config.toml
num_hidden_layers = 13
hidden_size = 224
num_attention_heads = 4
num_key_value_heads = 4
head_dim = 64
intermediate_size = 896
vocab_size = 1024
hidden_act = "gelu"
norm = "layernorm"
norm_place = "pre"
norm_eps = 1e-05
positions = "learned"
qk_norm = false
attn_scale = 0.125
bias = "none"
tie_word_embeddings = true
parallel_block = false
init = "normal"
init_std_qkv = 0.0334
init_std_o = 0.00655
init_std_up = 0.0334
init_std_down = 0.00655
init_out_by_depth = true
optimizer = "adamw"
learning_rate = 0.00171
lr_mult_qkv = 0.7
beta1 = 0.95
beta2 = 0.95
lr_head = 0.004
warmup_steps = 364
schedule = "cos"
final_lr_fraction = 0.0
batch_tokens = 16384
max_seq_len = 256
doc_mask = false
train_tokens = 144600000
max_steps = 8826
dataset = "wikipedia_en"
MLP neurons of a small language model. Each row is named by its layer, matrix (up: input weights) and neuron, and shows model dimensions 128-223. Each number is 200 + 40 x the weight over its row's rms, rounded and kept within 0 to 999.
Before each neuron's rows, "fires after" lists the tokens most often just before its 100 highest values on Wikipedia text that the model never trained on. A number after a token or word is its count.

fires after: "r" 50, "c" 10, "h" 10, "he" 6
L8.up11,172,236,203,232,148,169,168,176,177,197,210,208,263,203,209,290,246,220,222,231,201,235,239,147,216,155,185,129,174,247,152,219,215,211,168,262,76,174,237,160,203,174,179,135,175,213,270,152,220,190,195,229,227,314,198,196,173,206,242,139,182,218,224,190,243,205,205,246,180,170,234,170,183,203,237,265,184,299,190,195,206,160,193,52,189,191,230,250,251,199,184,141,135,182,199,230

fires after: "em" 18, " m" 11, "im" 9, "i" 7, "our" 6
L10.up220,153,245,209,161,182,158,249,192,230,164,258,214,210,192,199,165,178,188,202,181,204,230,326,219,183,218,155,211,239,182,241,235,211,150,239,141,218,233,261,98,216,280,180,122,174,224,153,159,227,181,178,214,196,216,135,175,180,244,149,187,168,134,102,174,161,205,193,111,207,154,129,183,265,240,190,272,133,247,184,142,227,191,259,148,155,265,245,249,238,318,182,238,208,241,181,218

fires after: " A" 25, " O" 15, "C" 8, "A" 8, "O" 7, "T" 5
L10.up19,139,161,189,154,230,184,179,194,98,209,160,173,242,207,169,198,247,124,127,203,181,167,228,157,216,212,244,188,189,251,260,247,217,173,198,195,215,163,258,197,186,182,216,161,151,153,260,201,173,206,200,197,176,282,228,175,243,205,211,154,182,227,133,206,204,179,271,175,252,181,211,173,244,193,201,219,150,202,237,222,185,169,206,188,154,230,248,229,274,162,196,195,134,173,218,209

fires after: " a" 27, "up" 6, " r" 6, "b" 5, "p" 5, "d" 5
L10.up312,144,182,237,169,187,128,216,167,222,204,216,199,193,120,165,187,231,252,278,258,193,140,167,180,164,228,118,150,221,213,160,249,133,195,196,133,120,262,211,209,243,236,184,118,213,221,220,162,247,200,187,207,168,204,155,188,205,246,169,203,160,127,124,199,227,187,263,189,231,189,265,236,232,166,213,241,230,243,192,141,201,235,131,156,240,203,220,201,221,218,145,168,224,202,216,181

fires after: "ol" 31, " f" 31, " re" 17, "f" 8, "in" 4
L3.up840,170,197,227,243,181,201,235,210,123,176,184,195,182,220,205,244,285,254,203,185,179,225,217,221,202,213,186,204,282,221,145,212,156,220,202,225,234,188,151,263,159,149,178,257,174,176,256,204,189,246,215,213,182,212,300,256,211,183,171,182,241,112,206,219,172,188,182,176,243,134,206,143,226,259,210,193,133,204,220,151,230,237,251,244,203,246,224,202,156,244,104,169,163,117,192,185

fires after: " pro" 20, "p" 19, "ro" 11, "ra" 11, "ri" 8, " con" 8
L3.up233,130,252,209,189,179,161,275,190,179,197,192,186,170,135,274,183,235,245,205,265,181,208,157,275,232,224,114,206,186,212,212,306,188,227,194,167,143,208,229,221,158,195,214,194,204,164,251,218,264,239,213,198,128,239,219,167,206,278,186,197,152,141,82,293,114,197,204,226,243,202,327,175,221,256,242,189,217,229,248,212,176,147,135,121,236,192,224,201,238,239,147,191,146,169,204,151

fires after: "r" 18, "o" 16, "ro" 11, "ra" 9, "i" 9, "ie" 7
L3.up748,206,200,284,206,186,166,217,184,251,180,183,182,264,126,235,191,244,206,215,300,161,227,189,175,181,232,193,104,162,222,99,276,173,202,222,224,201,167,190,165,180,176,217,196,191,118,257,143,231,198,186,170,170,275,163,206,130,160,194,191,181,205,167,216,187,183,196,250,219,184,193,222,186,142,314,149,289,192,272,201,311,198,190,155,233,186,201,212,236,157,166,179,213,173,191,99

fires after: "o" 19, "d" 15, "c" 9, "p" 9, "ce" 7
L8.up179,235,206,272,246,143,195,255,169,220,158,227,255,176,94,166,179,240,211,218,277,216,182,197,167,231,234,112,183,150,253,155,265,105,182,217,197,52,200,171,206,118,171,214,167,209,219,270,168,252,216,169,165,134,199,202,233,165,199,190,179,174,186,79,227,133,206,179,229,169,187,229,210,232,197,270,239,284,208,223,180,271,178,157,139,219,176,242,215,235,187,232,212,195,206,275,152

fires after: "d" 25, " con" 10, "p" 7, "is" 7, "mer" 6
L5.up344,207,167,265,169,222,229,291,253,181,220,208,241,163,80,194,172,229,226,233,233,241,194,163,199,260,241,171,251,193,178,200,198,183,172,206,190,159,217,221,210,221,150,178,227,162,163,235,225,179,257,167,200,174,226,221,197,182,170,121,155,226,223,134,223,229,214,146,241,203,204,255,247,239,216,233,206,222,159,222,178,273,197,186,183,224,246,224,208,231,211,145,201,262,154,284,157

fires after: " con" 25, " ex" 22, "t" 15, "r" 12, " in" 8, " d" 6
L4.up548,228,196,210,186,227,205,239,215,106,201,167,252,174,89,200,202,236,150,225,198,182,150,196,198,214,220,136,151,227,241,157,227,201,197,217,216,201,152,172,152,206,203,219,249,115,126,195,122,193,331,174,238,171,209,205,199,208,194,109,181,189,208,210,201,183,104,166,269,209,239,271,248,237,306,174,196,194,166,267,148,258,179,234,153,255,169,210,244,194,182,133,232,195,178,222,167

fires after: "." 43, " " 28, "y" 16
L10.up534,157,121,214,234,149,227,219,126,157,220,169,239,168,192,286,268,195,231,240,267,155,197,260,201,208,254,146,140,213,234,167,227,296,177,203,223,170,151,223,138,197,214,214,233,183,235,300,179,135,246,181,185,192,237,202,264,133,210,216,141,261,149,148,191,185,262,214,177,153,194,246,338,203,259,218,271,210,230,182,189,179,216,160,178,176,221,269,224,232,204,140,211,219,169,159,198

fires after: " J" 27, " T" 15, " I" 15, "r" 8
L8.up77,163,212,267,144,211,186,166,259,252,228,205,157,214,258,173,171,174,182,180,198,178,203,202,209,138,214,158,189,256,162,151,185,197,185,189,252,130,230,238,163,183,304,255,158,164,239,256,123,133,181,259,182,253,208,151,158,196,240,209,95,272,201,186,189,207,253,235,229,158,173,191,207,188,172,209,232,205,220,209,185,196,169,142,214,118,143,249,233,230,221,158,194,160,137,211,219

fires after: " f" 26, " con" 12, "if" 11, "t" 9, " in" 8, "i" 6
L4.up162,262,195,264,210,218,246,246,266,143,187,205,232,181,169,255,183,244,123,178,288,178,158,201,266,178,213,201,240,164,253,123,190,147,215,168,199,158,237,217,191,179,141,279,163,196,158,252,161,163,209,134,227,200,211,129,246,214,216,143,175,191,162,221,215,162,157,240,176,225,262,199,234,190,191,216,210,192,259,237,252,263,195,237,214,237,213,268,222,208,224,127,208,177,199,239,176

fires after: " a" 61, " A" 10, "A" 8, " " 6, "un" 4
L10.up717,203,187,178,219,185,186,188,155,149,203,213,219,211,173,234,176,267,223,225,238,215,305,259,234,199,218,166,156,245,203,189,316,193,186,170,174,252,241,200,136,196,96,225,164,187,141,287,179,254,219,249,320,202,280,199,239,142,196,198,234,230,89,173,242,195,174,244,224,271,253,207,182,190,181,142,246,210,241,223,181,280,225,185,182,166,190,236,248,231,189,173,233,130,173,164,149

fires after: " l" 15, " f" 11, " m" 11, " L" 8, " D" 7, "n" 6
L5.up837,194,157,177,215,163,208,333,253,160,188,193,161,203,233,137,198,182,175,155,289,190,124,169,259,204,217,173,231,220,215,156,275,170,174,261,142,217,209,162,202,194,165,208,220,217,225,178,178,165,259,226,205,129,242,252,201,175,272,227,221,204,123,209,263,190,169,164,153,172,150,201,223,223,222,190,243,199,222,199,230,177,184,151,201,227,241,280,203,253,282,134,143,142,152,212,234

fires after: " C" 25, " D" 24, " T" 14, "C" 13, " G" 7
L3.up845,217,235,168,293,216,239,181,246,154,178,136,180,177,202,221,262,214,165,207,258,210,190,233,284,171,198,192,177,172,227,116,204,200,161,200,203,211,193,301,207,202,172,232,187,197,116,195,153,185,245,240,237,204,201,185,152,225,196,247,163,155,174,187,237,222,140,253,137,210,167,169,173,170,193,203,258,150,242,238,278,213,173,179,184,238,210,242,259,221,234,161,117,192,182,244,260

fires after: " in" 24, "ran" 14, "an" 14, " con" 11
L3.up673,249,207,193,253,206,225,176,211,137,213,97,190,141,161,199,222,193,186,238,175,234,160,165,248,152,216,174,168,173,284,84,224,165,203,150,233,120,229,171,172,239,243,290,210,198,139,250,184,240,217,159,223,199,227,162,175,203,228,143,178,174,220,170,283,196,129,260,201,241,230,238,206,198,240,186,190,212,260,265,196,237,143,141,203,218,178,235,214,220,192,169,177,188,177,225,134

fires after: "ar" 24, "ab" 15, " m" 10, " Al" 10, " al" 7, " B" 6
L8.up417,160,194,260,241,213,71,280,205,202,168,219,204,208,230,227,249,289,237,175,208,123,193,215,239,175,244,181,233,196,210,178,245,203,199,173,174,187,158,214,199,202,215,154,158,180,206,203,186,182,252,212,238,236,202,184,169,199,204,112,177,263,172,174,181,121,164,194,266,226,171,243,174,237,246,194,183,135,289,187,173,191,201,190,180,167,266,197,261,225,245,160,120,191,192,230,242

fires after: " A" 28, " the" 22, "e" 6, " T" 5, " I" 5
L9.up273,156,268,297,179,247,294,154,243,221,236,138,183,256,203,179,189,157,191,157,156,180,217,247,285,144,202,190,204,272,176,238,137,204,122,203,186,174,166,250,187,215,273,196,180,224,180,160,151,167,166,292,171,208,227,219,199,191,166,215,190,151,258,146,229,179,183,243,193,166,179,167,233,169,172,173,191,233,190,203,186,230,150,213,113,184,259,234,272,178,193,153,180,211,133,218,251

fires after: " in" 36, " con" 12, "n" 8, "ent" 8, " to" 5
L5.up384,224,108,210,191,176,199,239,189,203,191,206,297,186,193,241,196,222,185,228,213,223,169,185,192,191,257,164,210,225,209,217,222,90,215,209,212,224,184,139,209,209,255,281,177,139,191,172,184,172,255,200,243,201,216,183,205,215,202,137,218,195,207,207,263,207,180,150,207,229,126,267,201,186,278,170,207,198,206,260,179,193,179,188,202,173,226,246,253,179,208,172,190,134,178,260,192

fires after: "h" 38, " Ch" 8, "r" 6, "ot" 5, "et" 5
L10.up841,211,236,179,276,174,192,214,219,194,267,171,143,232,229,167,233,242,224,183,211,200,281,295,177,156,195,224,161,192,235,159,237,254,194,218,210,128,194,223,232,221,175,227,147,178,235,324,138,207,165,266,184,232,260,225,179,202,134,188,157,219,212,193,247,193,162,155,163,291,196,186,255,275,213,177,185,224,224,148,189,194,121,146,143,182,199,208,310,274,222,208,246,213,184,163,164

fires after: "r" 24, "c" 20, "ra" 11, "ro" 6, " C" 6, " c" 6
L3.up641,184,222,214,195,147,196,210,245,155,165,94,163,212,213,246,211,177,228,216,223,183,229,166,189,215,147,207,210,224,221,141,284,150,274,226,145,172,169,219,188,163,192,218,205,188,90,249,166,239,211,245,284,181,228,163,152,166,180,243,202,158,178,211,189,173,174,257,235,228,195,211,184,158,188,247,195,215,214,282,199,216,141,97,83,288,195,222,214,247,192,128,165,174,150,206,71

fires after: " P" 37, "an" 14, "r" 12, " C" 10, " A" 6, "c" 4
L5.up614,201,180,225,255,144,184,149,255,182,146,161,215,252,223,242,219,159,169,200,200,164,183,205,219,215,181,240,156,196,250,231,283,160,203,177,187,158,194,202,197,197,210,231,177,225,150,319,160,260,196,159,265,171,236,206,194,178,253,181,138,173,181,218,200,181,196,179,202,266,246,178,238,159,196,270,238,218,251,252,265,186,29,174,141,267,170,238,267,159,202,240,214,234,175,239,120

fires after: " G" 17, " g" 15, "g" 11, "en" 10, "ig" 8
L3.up638,201,200,271,210,138,138,247,168,242,162,169,221,131,207,264,244,232,200,203,255,216,240,269,195,240,221,143,108,289,220,173,230,196,242,191,224,159,221,210,75,185,206,215,184,165,187,183,163,207,163,141,168,208,199,135,219,189,312,194,123,254,138,228,271,266,176,277,137,229,202,195,214,155,245,208,190,227,238,201,99,236,222,247,193,179,202,244,202,179,240,201,192,166,218,194,235

fires after: " pro" 16, "in" 15, "r" 12, " P" 12, "on" 10, "ro" 8
L4.up861,170,192,196,203,284,238,252,259,184,184,203,226,197,167,151,166,232,206,213,211,259,188,189,209,172,192,228,236,170,220,116,222,97,189,216,198,165,271,199,166,216,220,258,174,203,144,234,172,249,245,185,175,155,204,153,237,185,175,188,210,221,213,174,174,216,150,119,155,209,255,261,230,242,205,229,121,148,195,239,201,157,158,129,188,218,240,201,267,306,222,151,142,167,152,236,174

fires after: "n" 20, "iv" 17, " d" 17, "r" 13, "d" 12, "an" 4
L5.up87,270,209,277,212,199,178,305,218,217,218,181,195,209,180,248,144,169,186,189,173,216,153,140,230,137,226,241,214,167,238,156,178,130,153,205,186,150,178,188,240,166,202,241,175,168,185,243,206,175,215,199,195,171,195,185,201,154,152,171,228,289,199,212,253,187,195,157,180,180,230,236,255,223,191,213,197,176,224,285,189,154,165,113,209,241,228,256,175,203,155,210,127,197,180,324,168

fires after: "\n" 62, " " 9, "==" 8, "re" 5, "ies" 4
L5.up406,213,176,179,274,226,194,252,237,178,169,90,170,218,130,129,185,184,201,220,240,206,257,239,188,171,304,155,161,149,269,256,195,183,166,180,179,141,180,219,166,232,210,243,156,109,131,202,156,295,286,188,195,204,198,130,214,134,244,178,182,185,194,172,161,226,159,190,176,262,187,232,257,220,189,239,217,213,200,207,221,184,204,128,191,183,212,260,246,259,247,194,191,214,195,227,174

fires after: "r" 30, "ro" 13, "o" 8, "n" 7, " pro" 6, "p" 5
L8.up617,241,196,226,234,210,173,197,272,205,156,119,243,224,209,174,183,183,257,244,223,179,211,189,107,218,181,206,156,180,222,171,204,166,184,178,182,196,149,161,242,171,209,234,258,221,168,304,179,267,207,279,130,231,168,145,216,204,146,240,182,223,167,202,201,218,185,148,173,183,192,266,217,231,110,182,220,216,188,220,193,202,102,83,134,281,213,214,215,255,175,196,143,174,166,288,192

fires after: "." 19, " P" 12, "==" 9, "e" 6, "===" 5, " \"" 5
L4.up837,226,150,231,224,170,184,185,233,193,108,149,208,216,169,231,298,174,158,168,300,183,262,254,195,205,254,208,204,203,251,256,214,209,207,219,244,154,201,233,137,176,202,233,178,147,231,196,175,238,205,239,195,199,216,125,162,242,241,171,169,188,215,208,252,173,255,168,170,250,150,231,251,167,226,214,170,196,216,147,125,188,182,95,83,225,191,205,208,230,199,223,202,148,216,191,192

fires after: " s" 19, " M" 16, " G" 15, " m" 13, "em" 5, " K" 4
L4.up443,205,194,203,238,130,170,225,160,156,190,180,260,213,186,207,275,165,206,301,225,183,204,276,221,275,184,201,214,154,234,228,240,226,173,235,129,218,193,185,157,233,204,225,178,161,186,153,202,232,250,221,238,308,200,185,136,149,291,173,201,197,216,160,216,104,129,210,99,191,151,177,171,188,229,202,267,139,253,202,202,203,193,254,168,189,275,226,223,186,265,176,210,207,175,155,205

fires after: " C" 40, "c" 17, " I" 7, " S" 5
L8.up836,249,178,233,225,233,210,197,244,210,175,124,204,210,256,194,255,210,233,196,174,213,148,192,195,261,227,239,166,281,204,210,244,186,264,208,194,258,143,149,199,217,220,287,185,122,177,209,197,230,236,138,265,263,256,182,129,183,206,104,106,147,192,186,204,188,160,264,239,242,203,174,178,188,208,243,263,237,214,211,175,193,176,186,109,206,175,236,246,198,174,115,181,182,141,225,128

fires after: "ol" 29, " Al" 13, " f" 8, " m" 8, " al" 7, "om" 7
L3.up681,124,173,172,175,167,185,233,215,108,198,181,143,242,240,166,251,266,235,203,214,146,180,206,257,193,193,219,232,247,208,191,233,184,189,199,161,167,221,190,233,216,172,176,260,210,198,264,193,138,204,241,259,269,239,247,179,195,221,222,232,258,162,189,160,161,194,166,159,230,181,264,179,244,217,201,150,140,222,208,248,205,184,203,196,175,320,226,213,206,302,166,160,186,118,208,206

fires after: " m" 52, "r" 11, " an" 11, " v" 8, " M" 7, "id" 4
L5.up774,170,202,214,221,159,203,194,234,171,153,111,242,172,166,234,199,130,106,225,196,219,174,228,232,243,211,173,236,136,155,228,260,222,196,210,152,120,207,203,199,240,225,195,171,140,176,185,218,227,207,225,224,203,177,193,173,196,270,254,145,203,201,237,166,123,189,193,127,175,195,155,294,231,200,220,230,164,196,179,166,239,141,190,135,248,317,274,211,143,293,220,203,257,241,216,227

fires after: "\n" 80, "==" 6, "===" 4, "=" 4
L3.up847,138,146,224,262,217,134,198,204,173,176,148,147,186,242,226,326,207,125,256,246,199,221,263,195,192,197,178,246,156,209,184,224,210,198,189,250,209,177,239,153,180,256,293,193,188,159,206,142,255,244,161,189,222,211,134,193,178,237,199,140,193,167,180,192,227,204,188,172,257,208,261,262,254,192,246,271,235,229,246,156,190,145,208,203,213,244,242,262,216,241,192,183,150,203,205,157

fires after: " pro" 24, "ro" 24, "r" 13, "o" 11, "ch" 7, " " 6
L3.up727,143,222,298,194,182,104,182,212,205,195,209,235,217,138,194,246,188,240,240,193,180,202,207,217,173,207,193,126,176,222,152,176,196,178,247,209,146,266,211,148,203,221,201,168,264,203,221,260,180,206,145,167,172,211,177,225,119,209,235,207,233,196,164,164,153,147,206,192,161,197,237,182,234,196,298,215,155,238,232,169,255,140,148,107,280,202,221,214,273,205,179,158,213,199,218,138

fires after: " U" 23, "U" 13, "\\" 12, "S" 4, "m" 4
L9.up593,144,160,241,201,197,194,208,225,166,215,158,180,202,186,207,184,174,137,226,213,199,224,185,261,197,230,155,215,210,210,188,223,185,188,239,105,238,151,266,225,199,203,190,159,153,124,181,179,171,242,163,257,167,264,215,196,239,213,252,208,130,171,168,277,177,184,267,206,213,172,251,171,263,263,223,160,139,191,206,252,180,121,152,169,165,219,313,257,237,212,198,142,285,235,222,122

fires after: " a" 42, " A" 21, " th" 19, "p" 6, "in" 5
L8.up692,202,210,256,183,211,166,220,279,181,208,196,194,202,182,176,225,227,194,203,251,171,262,287,259,155,279,132,208,285,168,222,241,184,164,208,173,254,233,183,103,208,234,215,203,272,187,203,197,165,206,226,180,219,246,186,217,212,129,191,175,186,106,172,281,184,180,179,217,218,269,263,179,245,164,191,250,199,220,217,187,284,169,210,238,237,187,235,215,160,226,156,207,67,199,235,195

fires after: " C" 19, " c" 12, " p" 9, " " 7, "al" 6, " m" 5
L10.up719,139,198,143,268,180,175,157,171,120,168,206,195,184,199,234,258,219,162,173,220,189,160,244,212,256,206,200,209,198,257,197,222,204,195,141,157,211,172,225,216,212,218,256,167,222,187,241,172,181,218,194,235,278,272,238,182,177,146,115,133,191,207,188,193,151,148,268,174,226,185,221,207,221,272,162,176,161,264,173,180,181,208,182,113,214,194,211,229,168,172,122,212,177,126,164,173

fires after: "og" 22, "g" 16, " G" 11, "en" 9, "G" 6, " g" 6
L8.up674,150,232,193,183,203,173,225,207,255,182,181,162,247,193,142,234,240,253,224,208,244,258,212,186,199,164,169,159,257,227,155,270,177,236,114,197,116,212,204,181,163,179,258,197,172,184,204,206,166,225,253,205,159,215,263,217,226,247,227,102,187,233,209,258,253,185,205,208,195,190,253,192,161,152,233,160,224,256,138,83,249,223,98,245,196,200,254,221,201,229,206,193,160,219,208,239

fires after: " S" 20, "i" 15, "ch" 7, " " 6, " c" 6, " d" 6
L5.up142,237,163,236,258,175,112,241,237,192,217,244,161,117,135,192,189,250,219,186,290,170,225,191,222,224,304,151,175,165,247,173,248,201,231,160,247,131,260,190,218,209,139,216,146,153,178,285,216,262,215,189,247,183,196,181,228,118,248,193,197,188,176,221,150,122,181,180,170,253,201,222,246,206,278,258,316,181,204,217,208,244,176,193,172,235,205,221,204,191,236,157,211,204,137,199,121

fires after: "r" 19, " B" 19, "u" 5, "l" 5, " b" 5, "ar" 4
L5.up128,238,282,195,234,94,77,232,234,188,191,156,198,136,232,209,175,191,153,160,204,176,164,229,258,220,204,148,197,222,225,115,176,227,130,288,153,229,231,134,208,184,250,190,180,254,234,278,148,167,213,136,237,190,204,178,183,181,207,219,208,226,169,191,198,133,193,205,222,166,196,208,177,207,207,219,206,214,190,157,262,209,153,207,193,316,227,220,214,189,219,166,183,258,219,198,132

fires after: " ex" 27, " " 23, "c" 9, "x" 7, "ce" 7, "ec" 7
L3.up298,211,190,172,214,194,242,158,191,205,298,241,249,138,69,181,254,201,218,255,259,177,245,193,161,169,207,158,104,213,222,154,245,180,227,173,265,179,221,279,179,203,191,277,136,98,209,258,162,183,222,199,139,167,253,148,169,168,141,181,179,214,208,176,166,196,156,217,215,256,125,235,273,170,242,248,235,216,184,232,232,229,193,164,123,241,166,231,266,293,237,180,179,131,181,169,217

fires after: "c" 30, "and" 14, "or" 7, "all" 5
L5.up127,212,198,225,223,153,253,192,172,226,243,160,266,222,171,219,205,226,252,214,208,274,236,153,248,161,180,162,150,208,200,155,226,109,208,160,163,196,205,202,162,185,223,230,208,220,176,126,140,219,187,176,272,196,310,224,237,155,190,184,179,206,215,210,225,129,166,185,203,212,200,195,225,205,219,187,182,263,238,138,146,226,208,98,176,248,214,216,244,206,158,201,177,137,206,256,188

fires after: "ul" 29, "l" 9, "ur" 8, "u" 8, " F" 6, "ac" 4
L5.up591,194,233,194,214,170,137,174,223,173,177,178,217,169,246,210,177,210,217,178,208,182,183,206,303,116,231,138,151,243,212,141,196,247,216,201,139,212,231,143,100,190,299,190,165,270,220,149,176,208,215,107,199,157,198,127,167,134,271,226,203,210,179,129,213,179,224,244,204,195,174,226,173,206,201,207,266,152,208,249,174,202,197,225,167,221,276,230,217,195,249,160,114,133,185,200,163

fires after: "c" 27, "p" 8, "ort" 7, "ic" 6, "og" 6
L4.up360,160,186,191,238,129,218,192,198,204,139,210,213,193,246,193,165,209,202,186,232,214,190,169,191,266,252,143,74,206,171,207,264,145,197,186,249,82,189,200,140,232,191,193,168,198,180,217,213,235,201,200,182,143,180,247,195,234,272,175,183,208,256,130,203,205,231,208,209,187,178,244,266,233,224,254,251,242,172,172,106,234,171,113,187,250,210,251,235,171,259,198,257,233,209,205,218

fires after: "al" 14, "l" 11, "ro" 9, "el" 9, "c" 9, "r" 7
L4.up244,212,212,314,181,164,195,159,231,206,204,179,152,197,218,197,258,163,208,183,263,205,163,199,194,148,211,194,91,228,207,175,191,212,217,119,251,144,179,206,126,185,205,232,184,157,198,181,151,222,186,113,183,156,228,133,217,191,239,185,207,192,200,186,188,136,218,257,118,207,232,221,190,170,225,287,264,189,161,137,156,235,167,176,95,267,192,199,202,229,263,215,156,213,219,212,191

fires after: "\n" 57, "," 15, " (" 7, "ro" 6, " He" 4
L4.up449,162,113,250,289,235,159,264,230,146,188,144,147,207,191,273,243,291,181,229,198,162,310,262,222,187,171,205,196,196,142,131,184,146,223,194,242,195,224,231,194,189,177,244,218,174,182,319,190,277,187,192,188,216,183,189,236,209,193,222,184,225,116,144,242,117,234,177,229,278,197,209,237,257,234,217,246,182,243,175,172,172,162,168,209,282,198,210,257,219,211,209,211,122,184,240,115

fires after: " I" 13, "9" 13, "y" 11, " T" 7, "or" 5, "ot" 4
L8.up676,201,198,229,181,230,230,231,241,254,268,119,276,224,188,175,199,202,165,136,163,240,228,168,162,180,169,189,159,271,184,202,179,208,183,194,191,211,140,236,160,215,282,254,229,213,112,176,104,184,246,166,159,242,247,173,216,139,230,187,178,159,246,227,221,219,168,250,181,171,216,166,181,212,166,200,216,221,178,217,147,245,166,197,197,153,185,202,232,185,215,209,90,202,198,169,172

fires after: "i" 29, "h" 23, "a" 18, "he" 10, "ó" 7
L3.up769,187,244,237,133,118,162,149,173,207,215,258,262,231,230,200,263,213,297,245,193,174,292,266,191,148,199,215,111,232,185,163,191,244,209,157,187,181,196,166,152,147,226,220,215,195,229,203,196,168,179,174,227,242,256,156,186,174,235,224,211,188,240,192,139,180,200,203,153,201,208,216,230,192,213,177,186,173,216,180,222,320,196,199,120,252,224,165,227,247,223,158,128,131,165,198,217

fires after: "or" 22, "man" 9, "all" 7, "n" 7, "ig" 6
L5.up649,213,240,219,211,133,200,206,200,240,185,137,244,197,194,244,267,243,284,204,200,266,200,191,196,205,196,161,153,164,200,147,157,167,247,231,203,210,227,169,198,207,200,271,177,200,188,188,182,184,188,203,275,225,246,178,215,168,184,175,188,211,245,206,199,192,232,242,183,224,229,178,265,271,162,190,235,207,163,162,174,172,175,110,181,198,266,204,235,272,300,223,148,175,225,221,191

fires after: "e" 16, "==" 13, "o" 7, "ill" 7, " G" 7, " le" 6
L3.up500,158,160,202,177,194,143,215,194,169,218,159,232,211,221,138,285,185,154,180,259,174,211,203,184,195,222,187,168,305,197,226,213,189,183,211,244,178,258,270,114,207,270,166,193,178,231,237,141,235,214,199,185,246,205,209,157,167,279,174,191,213,169,205,177,235,163,180,186,220,219,143,234,125,178,231,245,186,296,164,204,185,185,153,56,161,209,257,236,184,146,210,200,189,211,224,281

fires after: "ce" 11, "m" 11, "r" 11, "d" 10, "ist" 10, "ra" 9
L9.up819,178,185,208,220,132,176,288,193,181,136,243,161,200,127,241,172,264,257,262,284,222,156,276,177,271,221,114,235,156,277,101,290,198,221,199,143,104,146,213,154,162,199,220,186,169,205,218,215,257,221,156,189,123,193,206,140,203,221,203,169,299,141,164,206,214,241,217,191,203,194,200,192,269,215,246,208,171,215,217,193,257,239,144,155,272,184,216,175,225,244,192,213,186,207,284,124

fires after: "on" 33, "n" 9, "and" 9, " d" 7, "or" 4, "a" 4
L4.up652,130,143,168,178,207,243,211,233,204,173,176,187,182,166,234,217,318,283,151,264,246,244,190,165,229,216,215,191,218,147,200,250,88,180,209,239,245,182,202,240,193,142,183,277,143,112,192,210,158,215,238,223,271,221,161,200,194,175,200,190,170,218,188,211,236,197,201,180,156,194,239,242,288,181,191,166,227,204,229,221,205,165,132,199,167,230,225,196,281,243,203,125,80,233,256,156

fires after: "===" 52, "=" 36, " " 5
L3.up112,251,124,230,211,198,216,178,177,151,200,198,188,162,212,243,263,176,185,203,251,241,232,230,203,169,322,154,192,173,220,174,211,210,163,213,257,170,179,244,185,220,216,239,169,227,255,248,205,179,184,167,198,172,208,145,241,122,131,142,163,220,201,231,168,169,167,174,157,290,202,215,281,195,225,272,299,155,168,229,190,224,198,170,212,206,225,204,241,225,241,215,202,161,207,194,231

fires after: "ar" 26, " g" 26, "g" 18, " v" 5, "en" 4, "l" 4
L3.up211,155,217,244,190,132,158,164,151,172,212,176,236,156,209,226,174,211,222,139,177,257,161,173,216,213,206,155,110,246,253,174,232,130,203,124,221,195,249,178,70,207,206,190,170,181,162,186,198,142,270,167,306,189,194,199,205,228,224,153,158,249,76,201,244,245,187,262,178,272,201,201,284,189,187,215,192,203,212,269,129,245,211,235,211,194,217,233,234,124,185,199,140,180,214,252,191

fires after: "U" 13, " U" 11, " (" 9, "C" 8, " C" 7, "O" 7
L8.up858,159,183,229,242,231,233,182,246,136,187,132,247,220,199,186,229,236,176,189,243,233,194,224,161,220,260,221,214,167,255,201,238,165,179,226,144,207,194,279,244,240,206,232,210,141,158,215,196,195,235,269,191,189,263,226,140,243,210,174,214,174,222,95,231,169,166,210,189,231,136,211,159,208,257,265,198,156,221,227,244,223,163,160,93,171,214,230,263,210,152,165,98,198,168,238,141

fires after: "e" 49, "o" 26, " he" 8, "ro" 6, " He" 5
L3.up838,168,113,199,226,164,148,204,253,174,201,101,182,137,148,233,224,242,153,208,224,168,281,245,201,242,211,194,214,229,223,205,211,151,214,287,252,202,219,288,158,164,118,229,269,223,197,338,109,304,200,260,223,286,226,142,197,202,174,222,188,184,157,159,177,229,214,191,193,230,211,240,262,204,241,198,250,256,245,237,205,239,123,113,193,271,193,191,236,200,208,184,200,214,179,190,219

fires after: "ed" 34, "\n" 15, "uc" 12, "==" 6, "ct" 5, "od" 5
L8.up695,235,167,251,189,184,181,225,230,215,148,191,208,206,187,176,234,205,228,196,225,202,151,299,253,162,243,134,220,163,284,188,212,163,202,227,228,114,140,230,192,193,251,334,197,167,165,187,152,272,311,219,225,172,247,216,181,194,205,186,116,171,242,191,181,153,147,289,113,217,213,224,243,210,223,212,189,198,234,226,205,189,181,216,182,162,183,270,215,170,252,165,144,233,144,211,160

fires after: "g" 17, "a" 17, "og" 14, "r" 13, " p" 8, "o" 8
L5.up134,178,256,214,210,194,188,281,231,240,148,144,132,128,170,178,185,206,239,213,241,197,173,183,216,206,217,239,205,186,281,91,258,194,212,180,218,151,150,253,181,212,210,333,180,196,178,248,177,246,214,143,139,141,248,227,219,228,160,215,144,242,166,231,240,185,193,181,138,185,219,322,256,224,192,263,238,254,227,163,165,232,149,98,119,265,173,246,195,184,172,197,179,186,177,213,214